Part of a small language model's weights.
Size: 14 layers, MLP 1536 squared ReLU.
Architecture: normalized queries and keys, capped logits.
Training: a variant of Muon for these matrices, 601M tokens.
MLP neurons of a small language model. Each row is named by its layer, matrix (down: output weights) and neuron, and shows model dimensions 0-127. Each number is 128 + 24 x the weight over its row's rms, rounded and kept within 0 to 255. Numbers have three digits each.
A block is one neuron, or neurons of one layer that tend to fire together. After each block is what it responds to, as a language model described it from the Wikipedia text at the highest values.

L4.down632:119094160113125113098117164147118150124115117122090149106108142129185146121167143081109105085122086133121074168139103104080140146154097115154081153176130139104125100109123126144139139094116145102055173119122139133112164153129143140116110105107097178113123142141163111091135153108107180184121105139167136115140107149138131149133089114153090116146151159142112140118088118122136169162099
Capital S word-start. Fires on a lone capital S (sometimes J or Mar+k) that begins a capitalized word, mostly names, such as Simon, Summer Olympics, Southern.

L11.down383:134117130089122087151122126123153128151148122093087143110092141130177174138124090116186081148137126134117141100142124115117150134139144147139143143147104076107134135092094119193133120134111114118107122156100121120160141149162123131151137142117136143199117109124152097125132176108106143150130145093131118093139117118117169110172098147120142125120158181115125083129113155110084128095134
L11.down819:125125118133138123119163158160097167132097138127114099139108175123143119159132101120094115129134126139147142172152133130131139167124123134119151151118149133134119124168111136125115124151184127092100109137087102119128164150129162173114142127127111121150112151154108107130164137149125142107128104122105183175112125110180122137153169128126097111118112140111131115118131110133151173105090
L11.down849:076142096117083161146096085133144098154137198172127128173080125138163109133141146155134140112139101109111124115126158168134143158134130114166112085102156115095102127113128126096136122188145114108136120139131124110160139159149117125139135123126094123153152138135087135088156132153107132150104151094153137106133152076158110089158100120106138149089106148145091168150114131112104110152128
L11.down855:132150101167084165119134126104107165134134112138167150116114129156169109155112168157119143099169130106140181182145146140138139117101116136106109159108137138102080142103099126164144148126179127169071131122117121079152116133131135129142152140123140169127099135137150104114127140156189104161118134129125141141141155162133149153129103158159112128116079161129121138137142142119167084172137
L11.down1109:154090147047136113165107156152115082127142106133144105124102128134175138118145107138154143128120091106130135079155147096112136129105200135142109094155150162139147141144127136161101093117122125099104164069092138124124086128127151125143123165148135150153112162105144070128142132125137144157111162106141106103129113130150107151144121156136101148125113155114163112098142127160161203120116
L11.down1198:144139109101130115162143059137159100098120119105115120108124151153118145145149115107118111108103199134162125108155106147126169112114161098120119108141171169164117086103141122116142139130091133119107085113150145129103141131105130151101148129114091128131157107130138094148134088134118085129153139089165130130123131146115118092085121120134132176132170102118148136146131095131145146157108
L11.down1410:151148134114116093146131148093122095134120145110114146114141167091147150111095132106106121086129167140150124134180143153136112094177121122139115101116146146142115116151120141124157129098154107151088109099110154102149149113133143137118185096125117146168117148076134114095148132119139129081142172097167123116143144119140160087159141143123110165149120153110098111140115115174136139122164
L11.down1442:137110101138106118108155143137169114109125122164152143117114119173145104141134097114140142171069178118124175097125137127098155158169133119113136112091170127118091155115138109143114108112110111126101123091163132155128153168138090163134148127136088154155072156122126131126132169134124154116088138107135074164135094096125123124172101113125122145129154154122126120131105128123151133144130
Paragraph-break newlines. Second line break of a blank line between paragraphs, before a heading or new sentence (== History, The, On); also the 1 in list numbers like 10.

L5.down64:087127157123142144126149120114157143144106157096119128155114178143130145157145123127152152110144122147094126136117147139169123112125151163114151131130148114075057125174139128132100099091146140142121125134104112118103125132143120147127167129101101132151143120115166098121161110136147104119180165057119111128110123121170117140157092136108103128095149154122145159135116182143156156122138
L5.down248:105112154099158108122160111170139133124121103163143059124107101149131114164129116139136094092153141119138134125098113107135143106142168108105118098147134137125122151147129156152109091125168127124114099135139083135113131117169111153156151135090102156154121109142142108139156101099146204119137133098132153162127106127152114162104127123138112179107092148151116119148098135141115141165128
L5.down830:106105151162147131137145170102141106159120110146150154153117113115161105147145142096104160121150099164110142171150183126119108156121123149103099116107137100124100132118128138090163111139096162202124138074105097126131144145110129118105134130076102146126132156088150103121155166142114135153140149132146169139152137050100130143144109165140145098107130137141119122163098107133165131112111
L5.down1218:134093152143160087161103138116151114123124142110146148102134151142150085135149159128117113155125117163091170139131144078146093135132126154098136193114132113110091119126128126141147160171117121132174149106101162113123157147095139107124115135100125106145132131109120137131187092133162097158113156096098116145138107152138108130130103139136138127111146140126142148165100142097125143125089
L5.down1232:151118107140120147117118144143156131122078116121157066115125125169151125166149130119118116118129145142108126160155111130159184166127148119143112109105085136077057130113147083145156118151116141136121076123125079152131136107150093163121132139115134172139099107135125125132158128144124088132140129121101108153134114110133151102119089143110138179125154156121118162139108166140159148103152
L5.down1245:138141160122136133085169141152143090178110128125114125058126117144153102085086131115127123104125115128095155145166119171111130133088156095148120157125122103170132105140116147113132120134073130156133116110126120134106156115102148108152137101112133138127160109119128152154177086087098132104159175115160128142118132118147129144073155153122100152127120140144136102073147158132140137142118
L5.down1266:102149134132141105119140148167107164112111137103146114082140104138146126129125127145105098146146130106126107143167186107146136152124114141128161086152140111166117137125132103119146119148161147114152161086117120169136198128110115107139153125115146118221152150134128117127140117106108120154150137088137151137104126117128134091109102183095109152114182118141106132131128129150151097090145
L5.down1333:091150140130154144142127124089134165126101129148138084091134156134129120119108148118148130148143081109125080099084142156144088146120127116121098117092124130105119089122107126159146135138119138140086071088132140155136133174100139152125113124132120140135138092082150075144156101129115145114133092148164141103138108158071126194106066174134121122141142108133139161111124126123118146133103
Blank-line paragraph break. The second newline of a blank line in Wikipedia text, before a new paragraph, heading (==Awards==) or table, often right after table rows.

L4.down563:108151118136130126124140123162164161141093123118135127094173167162142124124123115141112104138124084145082144128157131116101124176124142127114146126118085102125157131132098088134134114156131097143161125080093122099117162169126121107105143130079121167113159094107164123183156114103141103107117163156144168120140081091174167171118138124128096123133134137120148135118142162136122144145116
Boundary before new text. Closing parenthesis after birth–death dates in article openings (e.g. 1976), ahead of was/is, and line breaks after section headings or paragraphs.

L5.down83:111102094062092143107113120150147142138131104139118148125131123089186130129141144095107119173147114119117142123135143160131116129156121134114112123120109078164128123120165154126137121095112159155098122108102120154131136183133105154086149118154110203111134110146111103091112107109142161200100143129124134142140149138137173158128098155080124151169133172119159103095085133089101100145150
L5.down265:112140142118148132118148127111134106145078154150124131114117083123149154111170172074124138129112135174140107133139127191137094144136115110204085121113119132113092126172109152102140148097107128134108129074135099130137101139144113120123121121109125173132121138110185104089153117094139161171093120194135160094132074134171142116127116088121109150154157150149129105121103114128151100113129
L5.down387:122122126149110114098116139115113193136096109116141097116120133136149106112144144137113135129180160106105117174160168133171068139130093124150116108121111181129115137060120147112110149143110123084150113134119107157124129128114102157121141107155135085108116120122106117109107149095137112118102152095159164133102111126117165141140143126158123143149116127132110129136078162145103125116104
L5.down645:166129105122140085124106121135090126094130130142136137121123104122092147124095143084107122133158100124130121108136124103088171118095113123144086136166103128146117114104147150105092095101167140144115140095135143111130111154125169146123112167130144169126144090106110124179088123128150140158144166155127125133161137105153091152157150145121092124091108202110116131159133142125124108114138
L5.down944:147164150124101128165096142112095151131112137098129124149132131126169117118119132123157154149131140109090095129119158100129077075123114103100102107121107139130164097109118123131137087104103092119155129106136141130135124117154150162091127149087160147145138104095160109141134191115059149168160094093149161114136140106141105120134103132131110106135097155145094133160132138162123152112134
L5.down1008:099109102120148076140072179133150133145133122120132108096118061141117130080148128102102148109085068153100105098141074069113170127144106086140097139147113109104113098146126133120134117130152078110134130100133149141138123135105105143152133128153106164105163106159129125131148160134121165137116129153164121101133138103189086126157137077159081136135148132104136106122119124098128126124084
L5.down1399:111125158142172094151122118126117122147088178073092116107107155134175125164133116140070146092124127122100106144141133134118136122133121109114114132157158135090160139157132144136126127150142124137095153105168096121122135142110120137178135107132122130135165192137143120120099110099096143199127143146133114093151112129118158139121140144132117140127177116134120089114144121130173144137124
L5.down1494:168143122138176089122075161165140142142143154128120131086100114137146120154109125081108135123147144092116086151161168123061128112086112148129089092149124117087107149130152127119131160101085134080100107101135149151119149147126138155110107157148112171128149119099133170089136123093139146181134163130092135129112157102164127149111147112157108130139099152126168107128127126135167140145106
Word-initial capital S. The space-attached capital S that starts a proper name or title word, as in Siberian, Schwartzman, Samuelson, See also, Sports.

L5.down51:129128148105163133174145140120108144128175109130139119120170126142074118128093072119147185135160117151122082130152095145118136125145149100108137109134104147147141141103112177149149139137134121134136082120079093117108119160111126111109202100153100140104171142142116156140141132108095148182109143104108125116119133152120106141147134089141130131150149180151123165135136110131147174146158
L5.down62:068075151164144115147128138151136138139100178126121109122127095106121158135169125148067116130140165160124169151085118131175124126120168134082133154072134125131108087120129132150117150131132120090121175136138125146124127092149092150127117097147113150141128118148205158140137128094161116121128155125119137108105120096096122133122127122128099127094130123113111164148104136163105139141143
L5.down322:126147196123125137075155115132135128091110095090153091125137119138111138113103114142103108137094132133121161123108106137113127159094126093144169113130102114148128164102099139143095116147135088152120153147153164149157131105126147150160105129151138183111117119164090123127142095151132156142127156161120153087132155117127108114103133095171134160159136105097111137097151106129143146160132
L5.down425:107133158128118083114135165139150114125136144110141159118158150159121159153103177144151144118150155121126126132153145115113099155131119100139178116096167167096085133128125130108110142140093123111090093140143099156122156104133139132118150088167159116113134198141105145156135122101161138139136139116047148134110128137179126121137161126145127133129087107134099124122115130148161098137143
L5.down435:145110156112137119156143098124107121129125150119130171134152140128154156154105121072121124076123113159110158091122138136112096128096115127077123123108128156093135103089095150143145127155146091143104129135084122133091130147128146138117138126069100136106156116122162140128111148142131083137133127157126111137097137105084079141135195156129094133115137097106068170119136098098133114113171
L5.down507:114119110174161119143133143137131120098100138116144163127144136140098134154103115098121115095134100112142140113130176142128123099095130112126113091134125154114100158060099141137081152142126120112113150129108090123174112132124145167136115105116125147110150110123125108141103135152149121099080152103107107122115123083133078118120139134130143149130139130117149168134153105119139108115104
L5.down598:111101133167144119155161158168109124134110108110110118116133133143059125137098080128108139113139139119092141160167157160116181134099131123134134132149093135119112132109104157103056143140140128116128124140117123121124146096119134160173102121131102119106120126123184183142144107096136129076087116111145159134117102129135089132135124090135167146125141111107120111107116129156106113107116
L5.down1240:132096120113144103123099090066103109129115151152115140113086130156191130124136144132143130104121112173125137118128106107155134115141104142131143161131173147082180115095139102148120085127113103130130154089114146122159100124077113142132109136147088165127150130135150145150127130097142125185100143159122150101124152125073115095146127185142100146164158090106100167138113133111157137121095
Section heading markers. Opening ==, === or ==== of a wiki section heading at the start of a line, often right after tables or lists (Replays, Playoffs, Accolades), plus stray line breaks and "family" in species stubs.

L4.down1236:084127102106145124140074094176122145100137140133107107143137096143147146126144156109128122138158112077118109079157150113089131122111116146146108130152122182146118123129163111154113156131102116124137144145147145127148143106142104111121115168113127169124147134116129150144102130112109109150098147154120116125107075141190129158141132126111163144177182097129088150153092196128109120151143
Directional "to" and "In". The word "to" after verbs of movement or arrival (relocated to, came to, migrated to); also capitalized "In" starting sentences or names (International, Institute, Inc.).

L4.down526:138121148125112099120096086153129172151157148116115141125135121140153097112143160095129159133149134126121130152109134141134158097179117162092120142078072162115135167128166075158115129173145125121144118103095160143139163173135111137119133157128123128144151133117151108155138100135110136136093158108139178099091102159131104157113125170151144158160168118124124164098097138108127152156116
Mid-word fragments and prefixes. Incomplete word pieces that more tokens must finish: prefixes like re-, sub-, inter- (reopened, subordinates) and inner pieces like "ic" in communications, "al" in municipality.

L5.down195:117125084122170158186119108124126153083149145140139073146114134101129114129142164115130104163143121128127104141114139094101153108141103131151128122137087133134124139102159155097146125107128107185108135163142155157099106150112115152101125144118109083131132148123107160117102119119139093159133127133150107094145106107118134124091110133166128113174153078104105103139141112117173112128130
L5.down457:159096136123142135108154077157127124131142126133120106105108111105114167126135116132106104148164135091136107135131105091155119128153091157126059146111124108082196128119129159107142124128132115171106114127153128107123128131135148099164180111124092194099168168142127182102101127117117089133079196119099142109141062129181130096150092120152137118095127116127141169115084139135107124138147
L5.down696:110137151109115171096079126159112133145131104101114099105154078118125129111140139140153111171143142087144089104149132108150119132054135138165110129162082105127158130097083105129144131129104105147112097139123100138123123124110124106111122130098091173102117144127133139153140100108100118127078175129130140096120126158128145126120100190091112150174104122173140136156103158152117108125113
L5.down698:103157167082101088106146108102160142141125126143089111116129087131123171098136115132138093174105142105158109139085110131139085116124098128093138135150141146124127133111132154159132107107124093083140115104191146084100132076128153097133113095154134139129088133124104148113152168133112112141146110123142067104161120108118136082141127150142130118122162135118144119077152112141095126126136
L5.down963:148178147126138080136132114139145115108169157135121126136156144083136143214129134093107197114118134127089104118135130123091097149144113166121146123146130137149108104138116161094116109128129096147144141127159139122102165143149126146131098124158160140089127118097132168173113141134154079154103139140136094132123124132138068109109090091114173173133107142106140124144077153117123146099115
L5.down1256:149153140079104113106147112132140139096122163127145086109155141116134141077148127118136148114097103171104103106108128121150142160117117151125049084103115154143154137148141157098130142140141135116100124150168145142121164133103131097122147118099173137126152167144091135138133135139165086132123131144124152127135129132104128186142119109170143165157139126096160126136106146138144100150107
L5.down1260:112116076122122137110142076163170154098095080120106096100175096143114153112151150129127139075111097107103095151133127126120116129093128115176121147139146150124135159140161167120097168115171119104142141161164163104119149127123109113118125157145132169092153161109143145127122131124148096139111155121139120104117115174165127166156146129119154153157101148129170162128067184161130158159119
L5.down1434:140098100152113092145136087123160148130122112152145171090156125120152182123124183056085095130107126140121123165116104133137133107086135106112122117101131133103162140112136183145108156157152117171101139098165113151101165134178133114137137133128135096124107075118155141119152097150125114135116147110155141076134128126138109128123130173125128101115173097124127137124115185125106130158124
Clause-opening "in". The word "in" (or other prepositions) starting an adverbial phrase after a comma, "and" or period, e.g. in 1528, in fact, in which; also word-initial "in" pieces like Inside.

L4.down516:132110143151166129143120163109170117140118122133116143142121135127108100151116066126170132118119111129116133117130159112141122130151107110145061146160083109095137137125091128103154108152104093137125129129202131123181076155118153148116113158104124176120127190110177125099102102112164116185130144154130121144101121104106129149162127118154108135156140139131124124148158148126095125154115
US names and section headers. Fires on the finishing piece of a United States name (States, the dot in U.S., US, AUS) and on == heading markers at line start, sometimes on mid-word pieces like Jos, Pet.

L11.down74:101127138108144132090155114124123063134148160131165123120144164133094126101081150082123163153114152141126124118150108133121143078149167145104136123102142135123064125108124139098117110124130126145161141103147110184154162136129079098132109104122118157168135112124123085147128132142150185110104126117135152174132109108111153122128198130129125130174139145106151107139119096139110131109135
L11.down118:136140166124133133102087115109137111155140123129101171128112136106137123174140151119125141140120155147143134150113119130115141133129118122154133140078114156094141161115110101134097136133145113109114095117147172154071135121167139132088073133129097154117143113142145145123130147138112147077116162138091141056123149150154115123126134165120133147134120155169179141108143122186136115115130
L11.down144:121089131121130071122131112100121133136154139076129117115140162179127110137085114127106123115085066114106098155150121134118138135156104114166089142182122086125103135128135127113138143107086127107095100110106157142181114088110136122155124113092121161156158112137129135101147118144098134145158142115135126132145134112085135158134115131163116141147124143140101109116134123087110139130139
L11.down529:159159114138135134129109146111111102098143132127095153129120161174183133125126147125114127154097162144149124144140102094165127148138080116097133167123180131091103123111138162109132176147154123140133156104142110141122109109111103111110119139149175121111056126089117103135157088113162162107178104126119128135127145120122095101129104137116162098179134105118131123113144162140128123118126
L11.down576:132144104186136123132101168123168145136161125112094122090161123117076131134109137103129118134133084132155084125113124116189149150135110119152127131140141092146121083133134121107123118103116114083103158101155087121125133127164098131071142111129146158073142108131136130116111119124171105154122125123104127161147084100148110130101148141132148100134132127115138134125164123149145169113155
L11.down707:157087133086128124108140182132085137120137180146144078110171131119120121121147137081138140150140117119096108137148108135136113143153096152127068095140133154133111147154106135174118160111133110130081123128098139125160119120106117158108152145110109119105102089144138104101141143150122118109105114082135158158132156139127147134116137153133115147148125102184155149138126167116150131083159
L11.down1220:077137110128142118140130117125117098174098120170144175120137127129117138133107091118127122114111132164122132131099095163122147150154122102140137108105175166154102135130139121123135129128156136148125128136110143108102114077123144113102128098179145106124107140155137147087115137129154150108107192146120157100119147100154118079146152122122084125116145128127150131152110086171110129116154
L11.down1252:100134104106166144083113151144105099081168137140169119145113097132090128089151165136139122106128129106125142097135124091171138078135097113125117131135118122117165152107085121158129149124096113160149134082115087117142131112170148130078160131155109114156118122130130141138169153142134134136112123092122137140119108093122177126083145144100138151135142112095162150220124115143108162155132
Proper-noun first letters. Single capital-letter first pieces of split proper names, mostly countries, places and organizations in lists or tables, e.g. T(ogo), S(ri Lanka), I(raq).

L11.down131:157129184156154157151145106141129138141147114148166145167117100147150145119106093091136123135113173115114109168140181093171170163100117138150118115114153110149112155139104137185152170109156160116119133139176142071148142170155141126081110130129116164095098127168139122111151159127131118157144131101103113126139148146054154064165100122126091139144111119173134117160105175099154123168099
L11.down306:109147098133113094079145100179113133097132135142123093149161134107147113160147115165112131144107125140131062122115107112146154106131101094160165098149091145115102137166156123182140130155068120129145117116164091123122071113127086134143098123112119116100126148148113150108146158116123136157145105142111120103125156108174156144151148070113088098137132123100157115151111155084126127130119
L11.down513:164104089117132129182140138110124115143135132132134125162151112115124129113129116108143141135110130106138133139121100157127127178159083135113090094141156118137103075155129078093092146136124108170145155128136133119067140131121131117131109137139143140171141132151143115158138105153129102139103121142112127111143114144183098156112126148120100125152132136152111140149141120115114116074155
L11.down853:156084173124110156154110126129165110098125149141096133108122101124137147116147143100110098138102190094143146143117090127119115140109135118120149115142140161166150133122111127136138107128167105111153130109074101123115164096134110116114133077160150127179109113106139119111096120140147146133118123105125138115090101151146145112136152103144165150170141118127122149081104079136145105107127
L11.down1086:119081156147107140129116112103110127168118181164100143131130127158126096152135121140114165149088106115140117152135121151087118117164136123093128088142137104101127097156158135083116096137148131144126145109130149116075121112106178164137119148123097139117146144126123158132094068104141122127078115088157141118113136121118162175111120153121158127118155165142122117134120135116144092088115
L11.down1189:151113134154144123150103124117121125141150138103079140127107142160115119154168149100158116136127137121151166128090147150151113119140177134118148125115184137096137110117050103157137138087155161151115098152170150113123128133148124143115100151104141147126147120152122159078136097154137131099130145127131118106127145121117132086128150098125127113132122159123075132107123157093092110163113
L11.down1269:119115141147132125176114100157134098112124141131137059108099105163129098105038154110129152153131139160137137131107078102150137103150123142144103200106089133102128149129108132104168122094135104115138116181111139108128131087186145145095129168112130146117123129114100133117136082088110147127109143176088127108140131140106140140160193171136155128151150099163126138111118104162149150131154
L11.down1454:123127147100120125095059155091103085121087105108169119115120116135122096103138103116125138112135092136092115151128113154071124094129115143149179111144132125149132153121160134138138134145097150170134156173099128089129107149112147117124102065120152106094153128176107120138087163104112120147105153149133115133097142105145164122145139104153192141087172136117107094155104143129083118168116
Section heading openers. Opening == of a Wikipedia section heading after a blank line, as in ==History==, ==Geography==; weakly, early word pieces like em(ployees), polit(ician).

L5.down39:106109133157083116174137099093137126151119120129120123114117132155173146119147140117138109118150144150093112130095125150076133071138146148108134085158105132080146149107108089116140131135153107118139086120157137129122153116130097129137078122126125139111130132173144151100111133130120111136087113127104103163129130153121152144176111091127150157122125167126127121179107166141085137112119
L5.down166:131092075128174135120140125162147142124173166143118117107109105123151115104135112131147113147127154115066099131149143120127129092132159118120145169149119168162146098166123117134102110151140126084125131111138160135148133142125085122140130091105118149092179138090134114140123156147096138183154151138132130114142125140165129128122130152086142125138141152159115128111148126112100150138124
L5.down366:144118118101106110108136141136144112156084117104121128142166111109112129167126170124145108145073130103145126156138154119099128092110167160102159099160154185148129121121144138109124154156107115135132112143119105134167117142152117127130139114138141124075138147145141133161132149118118161155181142156163120098105157166172099173131124116102078091138151108124138176120091083089107184154109
L5.down793:126114115094186109143138118120137102132105126091150160064135113157151109125170102151113098159118178149095113129105147130136187137152127153136126138108129131111103090164170117147144100139137162170132107126144122149171118130114110166105127107144117108119138106134138124109141153128146117141132157134163153156155105095145086149121113133100151130148122101075121145106141174146123116119145
L5.down994:159147124130138115092151121164107167143167153146125138167144114141135142120143134145144107124085089122123131081129168148171156093145167158122145137130140122123107141115120111143115127139098132130187069145134149165111128142147151087128161142149130166107098107141139134124127162191119147120155153112086161132148097093111082158140120128130143124121129100180121103104115131120092135145142
L5.down1049:126137149116181136125148146145104139129125137156122125112146093132177095168122087152079143134052157151113138146109147107093116106139133125156105123145108137108102143120146168122106131128099116114131124158131109126148135169158092134134129150111135128138142173102133136108136165124110146134099119138151097131132156113185109149129114161103143118132123103111124172126086102088118175174134
L5.down1476:129103100077147111135117124146109155107114159158134114173179158141092162129122139176078129118118133131141127140155141139157142160128130091066142130139077138117139127095157102092142108118113104100149093114104120120125158175152099147154163101110093129119139152117105143140120119134115135147144145153108111115123116086130111155106078153131136114105104127132139131144103145122130144171133
L5.down1503:134115099148095119149087116150144147147147165135117153144156150167157132158163119116189133108135134130078101075120126132102192121116106181136113117118108102100138122093146114157136098166100129105152143122152158114142133113125137146158160135154092163133121110132154125143155175158082145123142147136154106148101144153107107117121090123125130140135138137158096138102085165143171150127126
Word-initial fragments. First piece of a word split into several tokens, mostly re/Re, pro/Pro and serv, as in Re|verend, serv|ice, Pro|duction.